config = dict(
    n_layer=21,
    d_model=256,
    n_head=2,
    n_kv_head=2,
    head_dim=128,
    d_mlp=1344,
    vocab_size=8192,
    activation='geglu',
    norm='rmsnorm',
    norm_place='peri',
    norm_eps=1e-05,
    positions='rope',
    rope_base=67000.0,
    rope_fraction=1.0,
    qk_norm=False,
    attn_scale=0.0884,
    bias='none',
    tie_embeddings=True,
    parallel_block=False,
    extras=['capped logits'],
    init='uniform',
    init_std_qkv=0.0504,
    init_std_o=0.00777,
    init_std_up=0.0504,
    init_std_down=0.00339,
    optimizer='adamw',
    lr=0.0015,
    beta1=0.95,
    beta2=0.98,
    weight_decay=0.2,
    lr_head=0.0105,
    grad_clip=1.0,
    warmup_steps=236,
    schedule='wsd',
    decay_fraction=0.712,
    decay_shape='linear',
    final_lr_fraction=0.0,
    batch_tokens=65536,
    seq_len=256,
    doc_mask=False,
    train_tokens=304900000,
    steps=4653,
    dataset='wikipedia_en',
)
MLP neurons of a small language model. Each row is named by its layer, matrix (gate and up: input weights; down: output weights) and neuron, and shows model dimensions 16-143. Each number is 500 + 25 x the weight over its row's rms, rounded and kept within 0 to 999. Numbers have three digits each. A neuron's up and down rows have the sign that makes its largest values positive.
After each neuron's rows, "fires before" lists the tokens most often just after its 100 highest values on Wikipedia text that the model never trained on; "fires in" lists the words (lower case) most often at its 100 highest values on Wikipedia text that the model never trained on. A number after a token or word is its count.

L17.gate330:529467469484486533515479515502503523523458499505547473449533492508498474500505484472532498490515528517459474461502456475501478531481519470455489489469486525525519506473469464495478534493452483506497490483482525537505520502522498535497472528510527504431514493510488470519460497522475486496496502503501489457517525489477465558479512485486508547518497477509508506468528470503488501502540
L17.up330:515529495496547503509542478515515492526492496476514455514484481481466519496553511446492451498533496527524504474509491521513509501510500484507515493459465502478505501516567493491515575523503491458525495480476529473479505471506489505401477537469487508520520527539445476498515440514502500492483515484514490474512460513518512510499499493545517512506534545513522479465438513519469511532531
L17.down330:520483483507502479517486512529523523480497498520491469527509480538520506487508485523470474466532471500508463509494534499493507557456536518503513504534458466502529513467496483478475466494463501493520501461471537529510506515543506480539533520444514482473489466464511503486511532453528504526492495507496477507527475507479502486516497490516469522482461530456489504513512505492470562515518
fires before: " the" 43, "0" 5, "tract" 4, "t" 4
fires in: "at" 45, "of" 13, "from" 6

L3.gate1008:504506472529509512502467505554459484472548463450513470523505474517500509520493485528515510512497486519523564522504480457510483469497472506510497512490496555498473524460523517464516473495538522500490474473512513495482477500507470485457457529522463528489482510494504548520515505489498529520461497528454524487543508501495504514517523512503502502474536475549462511489513458483511486539504
L3.up1008:483518500484536488471481515492493534489508495507479495457517512517469502488522482491519541444516490451488477456555515511505529516482473488517505480501518504502474518495492522494510489468517491446530504539523520532475559523512548495510515515449508550508496475504505532481494443532499502474490500493485516496463504511476506480539495481496473492487490499535522466533475519486518455490496
L3.down1008:513524480469503549507483489517488495464516496494485489494478457522517526510507492526505507494451462488536534488488470505503491469481491509504509544472462532467479489477490501450481512483512515550456475509526515494477488517473456482439485546536486510503489511496517536496526518524484530494518525519502502526493532514495525472493538496517506493530475459542520483512481499514513510529493
fires before: " |" 25, "." 17, "0" 8, "2" 7, "4" 6, ":" 5
fires in: "5" 50, "6" 9, "62" 5, "64" 4

L3.gate279:444498457504518532485471505478506525523458545508469533511498472541482528486493514512501523455452517484532465521548499523493504544510481483516502498501488530496493467497551483493469444494492493507508538506477535506489511471488555520509535489484514457530484523515486495473512478519496529471497477488460519453477460466497547453524489512531513475479480521541526521490515499526482480494478
L3.up279:486483468535473506516455525497524500472501502457514539513499493537481491491483532526516479492512507568502487515498532480497536477450508500514523500498547453516487499470486470484498499500516504504561490462480519538457507503509508522545535500470511563484458490524472506526528510475518502504522501509529505487499504502512488500547523529512515506544478521475494482504493476461475500497511
L3.down279:493473479490499533484533509523486496489472530525504495528521541505505498542526534475521498515484455459545520462502483493491490539522479457494481493509450512486496480536500485493481498509492511494481551493477495495523517500458501475517472485527446471527550505496566527470489450516531488496486516504549513528478460465466487487452464469514506515456535488535462503492493486532563529509498
fires before: " |" 39, "stream" 16, "," 7, "2" 5, "." 5, "0" 4
fires in: "3" 17, "gulfstream" 16, "13" 12, "32" 5

L5.gate964:503511521518451558458499476525496472489492501523502492476477508528517489503479527460496507482483514483488495524493532501540545526524568475499489528463469475560497533500500475536505521509486490451510483477457526453523505489523467483476528490526547481522518527496524485541537461516502472496529479522456507511521456517507506482481519471506491519470474507468494492481506464484477496508479
L5.up964:507503531497439512482503504486526496527488483513517494467492554522533495527507521483488474501506485499509484456483497494517545480492493454430453530475495450514541470489557488505518467521464527508510519526501473472477501460543515513490528499533501499506492521502525472512502487480465486551523516524499500537523472506480515452504479476518575513529479469501484510493483507528479470547488
L5.down964:498476519517491444524511515474511498530513501511467522529490478486493540522548510505492485508493517503515463475495472469466438527477492503490441470503454508489483462499513508521479494486509516506509508510505472544497489475506542530514512521465529507482535547509514505491491527505496496512471542537530490538515464485482519519536471520516519538525429502527493479551505513520528508511496
fires before: " " 32, " as" 25, "." 5, "," 5
fires in: "well" 29, "march" 28, "round" 9

L7.gate127:516521513466499540524503463514520535478497484481545473551492475501470471477476432504513499485499505509484525474484531471506506527474498494474505483538568471494500539483487491458545535548546469541514495496538491487526443495448493478520461470501483518528512496492497522474518505533508493490459491451503479514520503492534547444479544516461509533491504498482470526482504507508532491484505
L7.up127:496476497500492492506538444493490523500542475475501481483501490506502503487480439484483510520513484524486508509455484526524514476476517514505480480522497557467499567491506496513454508534497474479459543504526507520496516462479470491485505506470507524525446492500495558494514492527460557477495468472523521535494483472479551506507496481501454500486493520471478525556510458472472535528532
L7.down127:521508531496488506513524558518472515484512516431510477508474491463485461550518468487494481444515490496449510498508499461526458519479542495506472516503472518487473521503497492507502505543523509460461490541501508483471496526524494511504520504493498488500484459477484492486497529467498491507498476521531551530507472480500505466499503495489511562515513494490502529511471550536507512510533
fires before: " " 86
fires in: "january" 23, "march" 12, "august" 11, "december" 11, "november" 9

L10.gate1214:524510522533542502494495472468496474550490545520500486544537507519461500527488478484520503532452515492492520461525507472494459527506494527509445509512491460492523515539466515521483506487536518516484492535494483463528427462472445485462531533473542530512506485479516508542484513497511549498522489512488456454517552511488469495513475533520496552481500543463506502552528484542498465506452
L10.up1214:471529484562525508547518511528488478514508548566548546492503510537476510486472498497461517499511516492452499462480462526493472507470482503457480488531519453528540477518476526492549514458510503524544488521511519529552516490514477494503469511480525486494541518503554496483500468485536483510512490511494505479491499489544453490479472511524474540525461470501500512502537509510512497539488
L10.down1214:496506489462512477471532492551474504490494483475504500468505537500482480477486519516497502509490538510516500490508519557492520494470488507504465521539508484521506524493543480475505466508490480510523516487567446531506516525467497487463453494490497508513527499468515495514493478498499488535495495520504543518499499513473534507461494496539498506467444497504526555474467524526499484507492
fires before: " |" 68, "–" 4
fires in: "0" 74, "iraq" 5

L5.gate217:531542496495511462487488504490477475495479528475512448516491478514456527522503455514495517461469526514482501539526489509505492490497552479521471465525467525464489533508536512483471545515486504518481526516499533545478527494475482467528450511504525512498536482489430499492517466493430487459471486463481512501501479469499516463556497505472472491557537493495525523451472462484510512491475
L5.up217:517503463531500530528489470487517432529518446485467491490501470511519498544531476449499493486542493519511488514494500522457499499489492488486503476532467537498470509523477472507501479487531527499497466488535502507474518422500477482493507526530493532454518493502496521484447535527530471498512526552474534506537524521460452501473486496484559477498526514508476502459493502496486505505494
L5.down217:490524500510499474465507517498483505535501511515540527488503496544543483506468517540462520466531524502491488518484531510521480471505488496495468518473492503508499501475489471464475507514526501519490476447503526493531495509504557534470507552466544488513503499506500465478501488532500508459472492529531516505494518463494498513522487574538460470509507464500530521478506492501476448487501
fires before: "." 33, " |" 21
fires in: "no" 46, "r" 8, "d" 4

L3.gate561:512493502532477500487484498501516497512469528514528488498534532502523503541502486506462522486495498506493516518496495507536475536527488504483514519533490485511528489543544489516465522448467481475542514467485507449476428498440501470491532510553469455514472500475515505541499507470532550492466504492526527477463444501500480523454545481511491473513505493505520498510481506504489474498473
L3.up561:467458507463462522516511507484507495521483514495499502501528484531531520480457490493514457487494479488494478490507464511549492508484465498476509538490470526487510432520488472527535459518544497501511536519489493468500488534481523529517531492515482484510489471505552488475455483489462549493479510490505550468506494505479517502503509520479524508484473481467525464479515531497450500485524
L3.down561:510508500497530479474520464485507486515506499525513532526480503503530498478457496477541487524520501502523421507512510470454486487485481521498479479512516536510509542440486515460524481530446539522484505519548467523526505491517471502508494457508508544500484493520510513497506535544470455541501496497481480508508506496499521502522484503498501527478487478502473502461517522485495505498521
fires before: " |" 20, "," 16, "s" 14, "–" 10, "." 9, "M" 5
fires in: "2010" 16, "1990" 15, "pldm" 10, "1950" 4, "1960s" 4, "1980" 4

L17.gate1151:479495499509498539477486499478548473465498487522535483526506535535551509468469492514507470509514458474473499488505507474526491508475483513519475533512502547502519500492522538523520522499501533482523482489491493529450516516461456483490515487482481558480503516491506537443505475534488547557483492501499522481481486533465482495518493493443516485487452509512466523501531489494509487460492
L17.up1151:470505489473487474471503525463493544493477494517478454493488490544438484492507483526483472484487486511530510506508553509508473502472489457506486523465519499506470502512537516516441465526524523521462507517498487489490505513484481541470491509519489475451468519535491471503465515505527474546525479470497486488501496510457471510524516535502495547528520517536473521490527460504497513473448
L17.down1151:476506527518507487465461522479503503478533464507527508502530521505504513483567460516491524481526487489500517504518486480506508512479514496494466491479541511498453507489537528529470516521472446497519475542524501518537484506472480511480493480436529536509507536538479493534518437543465480523476480528547533469511514509499485518519495536466497517508502483477508452506499509494515528496513
fires before: " |" 40, "." 39, ";" 8
fires in: "0" 12, "10" 10, "8" 10, "12" 9, "9" 8, "7" 7

L5.gate446:464521482520500524494501522501500498471499427526478522512497515485503522522489504489519472519448498482495486536463554460519529504527552526489491459446519523525531526485562517515495514525492499504534483509508492493479533491535453499533491463461513482493488543456546473544479516511481484492508495499476486520495473533553534535478462506541525516547481485485518488530551462494459524481501
L5.up446:513485517555518514483501449502539463469500513494476532454498472502514509516469489470491578495480487517471524471517545448508545482525500502470508519510532443469543485478504516489513500470518498452485521541463503476511483517511465521490521536493464472489529477520526477485531512547522525542483506507487496473501475477503546503479494494477486479487518501487565506507524485498493514510503
L5.down446:475512500530437504523516513502466509531498472498518464523515520519504502484541498521515419478514529520491479536475505513481476535512508510493444437521497518492498509488524555563479497508499532491516469502510521544506509507520561463504507521483529520519496522543495520508474520498520507517469481511507480543519510513508500503486493501523484497555477511550483503512479513471508485519496
fires before: " " 63, " for" 4
fires in: "march" 26, "june" 9, "july" 9, "february" 8, "april" 7, "december" 4

L17.gate267:477487511525528492481441465488491520497510543492493497535463451528473498523490496538504488469478447537576503481539555472486441501507530510497479501532506485508493547472480483559540533516448494474521486499464522495534516513518444507503488524516464521500518494480503505540496474509534514479490502451503511468470541502521509488480516507485531518508544480523467460506523484501529482511529
L17.up267:513466508518525485508542486508508484543475491510445487535460471517468520548508477501484517514471488499503493487528478501501528484465498556462537534509502513492518470516499481451537512510542488469481496483460496488439477474522549524484462482504507526536454480497483513523484520502499524486436496496524468516485466485506475527520514518508582514524508512448529512415480470538529496522494
L17.down267:509515528490493452501453498479501546501483491476492483510443507520449515493503519485487518510523556544533539519542536485500514491477492494499474481494521512480543476491541422525518556509469505510545488491534489517459519518464470526486514492525470512449503479491544503483459509508521473485520492462529514514490459526508503521498522495512474513533464487499464523516506495522491493510521
fires before: " the" 32, "0" 16, " " 6, " its" 4
fires in: "of" 48, "to" 6

L5.gate536:485522492492554534463451516519487491497488529492492490489530467479507451539496478482467481516470528493457494520498492477498529520523509478520524435494466514464477497510551534506488494511514472472507513510522484497498443502500503540519504442508510521539499512491484487503497521485508484517487509492498499519526502478537501505495539516483470481470508490476487478488492529461547501499526
L5.up536:501504473498520509531495533489475528545485484479516503523517461467503490440495510526497510536465510537461484505564466534544525478500455487489468528510524530506476493510503524522469532481493461520500555484506522473465462501479471521511486529484516496463507522496466492464483447492471525536484509509487494509511497502519479509501521552530472526479528509500504513451476519510441463494559
L5.down536:528497505489535508470509518493467509463488512507503535505548512518481519496515506448506539485466415514493493449481478499476522561544501524528501499517497458464475510503503487496501476515486472474508481465488504477501488484526514491496493521482505470556512533487524497519517483509479504471492516501493478470486479472453457488501461446449498477471497493477495442528502510458507512536506
fires before: "0" 61, "burn" 6, ")" 5
fires in: "000" 55, "0" 7, "lisburne" 6, "00" 4

L17.gate648:485532506535480478497526461519493501487455550507518522462485501512510469446454494452491508495523506529487521490493540529489474511517490488524535483514483509522474549488536524494446474540521489467481532537549484494520514499493502476520528495494555502517452481491487542502503478529510471532448537511541481509492475468492512509485482490519503495538504527467513535499475472492461493511505
L17.up648:486494475483499532487513491533511498466510528498476499528457507528492493518504489482541503529511548485507520490486519492460515502492462479409485481486463499510545518497543502474471474551504480485495537515487477499465482543536457492507496482506521483471481454496508529492467498482524514470482496541512484473500519509506529517499492464499513533469500504473512503541509479479509560454549
L17.down648:467503520526457520496542457507495522508444478498552464493483511493500458498460444471430516471486476502540484535501491578507522445486516512536501530511475496517489527486476516482471509476513448517471516541513514497486527463497519489500498499517519478556523534466483512460497543485525435491495507527459476513477536515487511510514493503481473519481488506505447503510475502536491535483513
fires before: "3" 17, "4" 13, "2" 12, "5" 10, "1" 6, "0" 6
fires in: "2023" 17, "2022" 12, "2024" 11, "2025" 9, "2021" 5, "2020" 5

L5.gate165:498514513521542500512506487536484538496515514480502475501510448500471486531513523512510473478470465469535496550528479468530507516486485507440466495441478508518484531536499519520491487550519511475521504480483482507544470507463499523497511528487518505477494487453508472494504523510494522496484504545504459519494491510524526493462512448508482495473484499538508518485486469482507476527451
L5.up165:505495484501520508506496526548543489486445497491503458505470510489485498506481512518493501478504530480513546423487453519470444484497462495532500530528536471487500504496502499468529470484465469475526450537525493530481488482477461468488505443540542527482473531499527489473508515526497494485466504479482496530524461501519483523558517496505529525488496526503471506500464488522535474445469
L5.down165:530513497519541518484481499528454532500463479489527479490494486529489513526470492557539474510461492500526505488507481453502499501440467523481468517488516510450483532498485546502548510513506518537524493492490488537515490482499502504516539520535510516517458508492519489487479439516482526538483512493488505519516497503559506499496525493525539471483503515518497497554522474531497522522480
fires before: " |" 31, ":" 23, "–" 13, "." 12
fires in: "5" 33, "2005" 11, "1995" 8, "2006" 7, "2025" 5

L5.gate474:470545485506505496490496502455509470480507541484524497511496475541494514508535462485528493482511524515438515452514513520441467529448469520494523539498497486478463562501495509456466515495511500497503529467487532500493492497457492539511469509484515472494556487483513516472510488497471475533502462486486507520518500446510533465526476493495465488501545482482530486445484510505481479470492
L5.up474:524486491482509510559519501467447532460525494498562547504533467514524505509515533482471505501556490491505459469483550519501535493498505514540472483484518539501480499471489536481489517489476519534472491545552480482485480530488505484500526538490548477485496487524530501466539477477454528522481484507480489474484488494477485548516479522507509493481515507515466472536541472516479511500503
L5.down474:487514503527524512487454526524571522523495505509454417543444540437529481462490506495486505491480528491464502542495520496508512509493540510484518514476484468500499457537504468497513496511487514494480516492452494506499494484489509510479507470502447501526446485501518460500518512507485500531493484502513484472508458503510501466495522458467523510527503515511517519482489459528506512553499
fires before: " |" 28, "0" 17, "7" 8, "5" 8, "2" 7, "8" 6
fires in: "2" 29, "27" 8, "25" 8, "22" 6, "28" 6, "26" 5

L10.gate273:491506480497467527508509488460509502488498501458566501512520496506527491524513487511529510487490492520504499526528519514492489535461483457488489511489544475509490507481527509551505451528462482498515521519510512501501472521509463504517540535512487541505530501489528503456497500494499528484552523490467536513466528514522513484504529521530507500464444497477498523507475528560488524468538
L10.up273:472531538498513497490524491491481503494532484502526518471449478480515546548531483509494542483519538461484460506461545467522540547501525480479521501469506510498519463504455472501513493475505496490532480562496528499504469480524520466532468517497480474472510513504524471463505459511529461521522507494496488513497532522527505498496542463513511551479505519466523557499519521482503492505480
L10.down273:547543484507525531482475519452437524478493533482495487457488472497502483479496501482501542485466544478487552498497519487528469551495513490478517492498514442550507553526511501499517496500530470486522532502527497467527460498523471498547509477515491506486553515513471461475551524476506527492515518479477501502511464518516539514483475504514508487515490536502503464506499481480522529477506
fires before: " " 75, "," 6
fires in: "january" 17, "december" 14, "november" 11, "march" 11, "october" 10, "september" 9

L3.gate1033:516532483509489502496490491481521547465485544538516497550486509531507533489519496496493513495473462530538524529492494495505488483474527518492477543506494489489530454490512492450509498544555463476503500433489489473479509524512478527473493519436530519501445479454498509494491484501505488490474474517505473487509476512543531471489545465484457535516461482528487516505563430456453462472534
L3.up1033:444456478488526500484505465493515513540469534474502524507490481481491468535495504469454507481520534554520506486475517470537499511501485466476478478461493489506502484506536479495481544504483502516481512479483502496483488456484514501508502510515496523505446482496458500496486522535497501456472442470489510532461526482479503483504539473490488564521496530457511500503521522508544523475517
L3.down1033:540549551506490501497529511468475537489485499510564482532479514470522454481507471498488482508490478484522516470496500487467483482490519509520516535519465477509522461488543535492503489503542499474490455535498487527500521542462485531458511502486533442491498522509500508542525506490525457499480446510490481518459429443527567449503511480497472504516520459512482500438543483510450522497536
fires before: " " 54, " same" 4
fires in: "the" 61, "april" 8, "of" 7, "february" 5

L3.gate454:465519461504482495553492512468536511520517492481475516550492529487529483501489502487476494497516484515483559461514481504471550546482490518495463518482499520517553462519464466506549524536496468535485482478541497538508456471487557516490509477495481505524451499493474528480508523506478500469487518532475479486507489494489509490462441494498542472472543499471492518471498509558526497534531
L3.up454:457513530492530485489542470474451519467496471463497517511521527531516483511497496530512518465531499484470471490510490510493456510537501473458495536462465504528473565488480474483467490457484475502510524489507515507449443525493490474511492473481492525502551483511494508493534470531525509502474535536505502511512525490484509477511483503472464507445501579481451509497473524501451498504507
L3.down454:503494473485512509537478516534524513537531528541484501476484494482525521463487506499478483514525506495504500469510520478466551490477480522500511486572499497501457463507515515480555504540491527553518443526547463562520532490494538518480512492490499489516472487514477531515453507505499498564501497523485490461526506558519506484502523514517511489499522435521552520497514485522541501507456
fires before: " |" 27, "," 19, "–" 6, "." 4
fires in: "1996" 12, "2016" 11, "2006" 9, "1966" 7, "26" 6, "2026" 5

L3.gate1068:449476501530487493491531511463506517472477548548491511515474492500489450501503531468529487489517522465495531512492473494524514482541531480486483489503534530526502484473442478514470491521556518531469498537511501466509511515458502501502510482492526520494523451504498466494525507511530521539465514518493480530492459491495463521515487506488467470508489484458503489487474496521493458492509
L3.up1068:534467499533498495505545510514506488492504505498485521534495544486508465513484487500507525500461556547462504515506515479537540502513525547454505499481543456470447488518527513525508475494507485479524502512476475462502525431468461475511504453479504466473455487489541503503503538504512484497499502455521536501510508497508499508552496486489470504515478497527485525527524463480513514506482
L3.down1068:486518472496509505525476491451470520502501522520511527496496485484481532504483512464487483532516483455566492466475479528450464494494467454493503501528481515566518518492496453482500493526527524520498503513546495548536493565466500494498507508509538492523584510521485509510487433482489512478501462529475452516468474508517519516459507541535527475465502482482500448481484524495504490502504
fires before: " |" 31, "0" 16, "2" 8, "6" 7, "3" 6, "1" 6
fires in: "1" 29, "10" 10, "16" 9, "12" 7, "17" 7

L3.gate390:535487496511540520537485534535510520522528470506522516528517518537472507479506496514509538474471513478525481517471500523509475519450462514500446502513498499463516510491490501492517522514473494504478493481549445523465486506498478536522487564462515549520497542478519518490500508467553511457507502532458500511452515491489526474488488519473454524498451510518510461477470488539464494493470
L3.up390:533521531511453511524507483494478456473508478515525496480525469503549450510534481546484502514497464503499535510516478515484533502489482512512445525485453495495487495507543517503473531491475483510481493518514521485474506450458534477496500552506488477546515469534492511458507485515498525495461450510516481509483521500508530514536518485505465506526491464521515471505486507464477481536504
L3.down390:499502474471515542504492490477482506497512502432494483496523536466481511550486493496483498535522526474480482480487554475460472510503534475490505496506504509458506486496518494515520488531526524523497500459523503525528503519540543518470504455522518496460476499443470512494499501488492484514521477463498551494490510492527476521525483502484505494464474527483506481483534489543545507471509
fires before: " " 44, "," 8, "R" 6, "." 4
fires in: "december" 15, "november" 12, "october" 12, "april" 8, "induced" 7, "lifr" 6

L17.gate502:501530503530535518452462494460483511503522478465485491486484484477478506489458504519505495507487511537515557510507522503524475495464500460505492551495515492517528502497500491469541526478505444527548494533465526484484476505500468497530499453549480472510532488497519473535501522505496456487508435489492551509515500493497510470497571508511484491502517480455501482523493449467496457520516
L17.up502:481508532516537469471502448465457480474479509467495493477499460490453483533503488490499469467492501515504469490496509512490518485496524491515509525507506495538490527471505487496532507504499474467511520526489531474498489520475441529518518510513489448516523515515511480524494484471537478501522500512526486494470500532540520512510567475524522503483489490503512506517491455519479473531525
L17.down502:491519451501474501498555510488506520515552497485498505537489521473534563501539500514511482507479471488497529546494469465507529513521498484489482484499510524501482485535540554465476489515531493502471522470475516511487513544475511484507520502508467517497488518486555504484499488515481460544488505473502540484498482472522539472500466476497495483487549495503500508526485488464525475509529
fires before: "," 45, " to" 11, " from" 4, "." 4
fires in: "however" 32, "away" 5, "removed" 5, "returned" 4, "there" 4

L5.gate14:499463519525538470502506529514464523504465518503526519478448504498519463516453504492514538531519527516522471480521510520507479563499465522481464523514503517516458508541489472446503473531489519526523553522510539499495464478501520493484512490488482466519534499488522482479466537568527483485451519503526506470508444512515529472498469462507505513458526539465502475505481466525475503482518
L5.up14:543464470528474503508458507504502529521486486490499509540519495523459462489504521541497479481514476469522448502492501456461503521508480531520498534491495492489499480515510457491496483502510480467546515460522525495540541481467526468518499483471504517499489507488531468475484505489505496453548547507451554483460527503480479545486539505455547505495492471486493479470501506549485514511536
L5.down14:454508497461504501510520486466490504462488525498504509464469499483484476561462469471478507491475509555540574481462472517505524538480512472472456461506517520500515512512486529503501495517501521545514485530497448500456496528555489478530476504508474482498502479500491565531501500526511499520461508502536459521506479548501484463508506477524494492525452530473476515520507488493489489486447
fires before: " |" 56, "2" 4, "4" 4, "5" 4, "0" 4
fires in: "1" 43, "sc" 4, "12" 4, "15" 4, "10" 4

L5.gate388:451511469477517536481512456531491500483477517497570530512501487494486511507500471524526488465493552492514503489534504495523492529516532526501512496552487485511505517477548506489508477529541503536537488456477507489491509504520485512517479478484544493458558559492541511510464473526507468543474532487468501484486501480510484539466502517497540515481514494467525508492533497514488490500515
L5.up388:513450455478501525492507487475472486510557512491485516558495542521488468518502489481468517524482525534448487523487529492517533557523484552512470491528502494499510489478479500467482481501467493518546467537458493483468462483521476511500463472494512500487529556567486510518510501502511520484512489479503522543461485567505505516464480494500502487497515526527498534495496503551539453492548
L5.down388:539480531524441472565495533497539463505468465533445441467498544518529512536469519538497514524456471499515505517514497528487513472485480492537446521509487553506468497514478493516505487514479488488512494483556485513501503517476496468474515503560527487530449481509495497508488532506483538514514501470526492511534540501508472490534516501474530464468492485502476539510496534532469530531505
fires before: " is" 16, " was" 15, " are" 10, " were" 9, "s" 7, " also" 4
fires in: "it" 50, "they" 37, "its" 5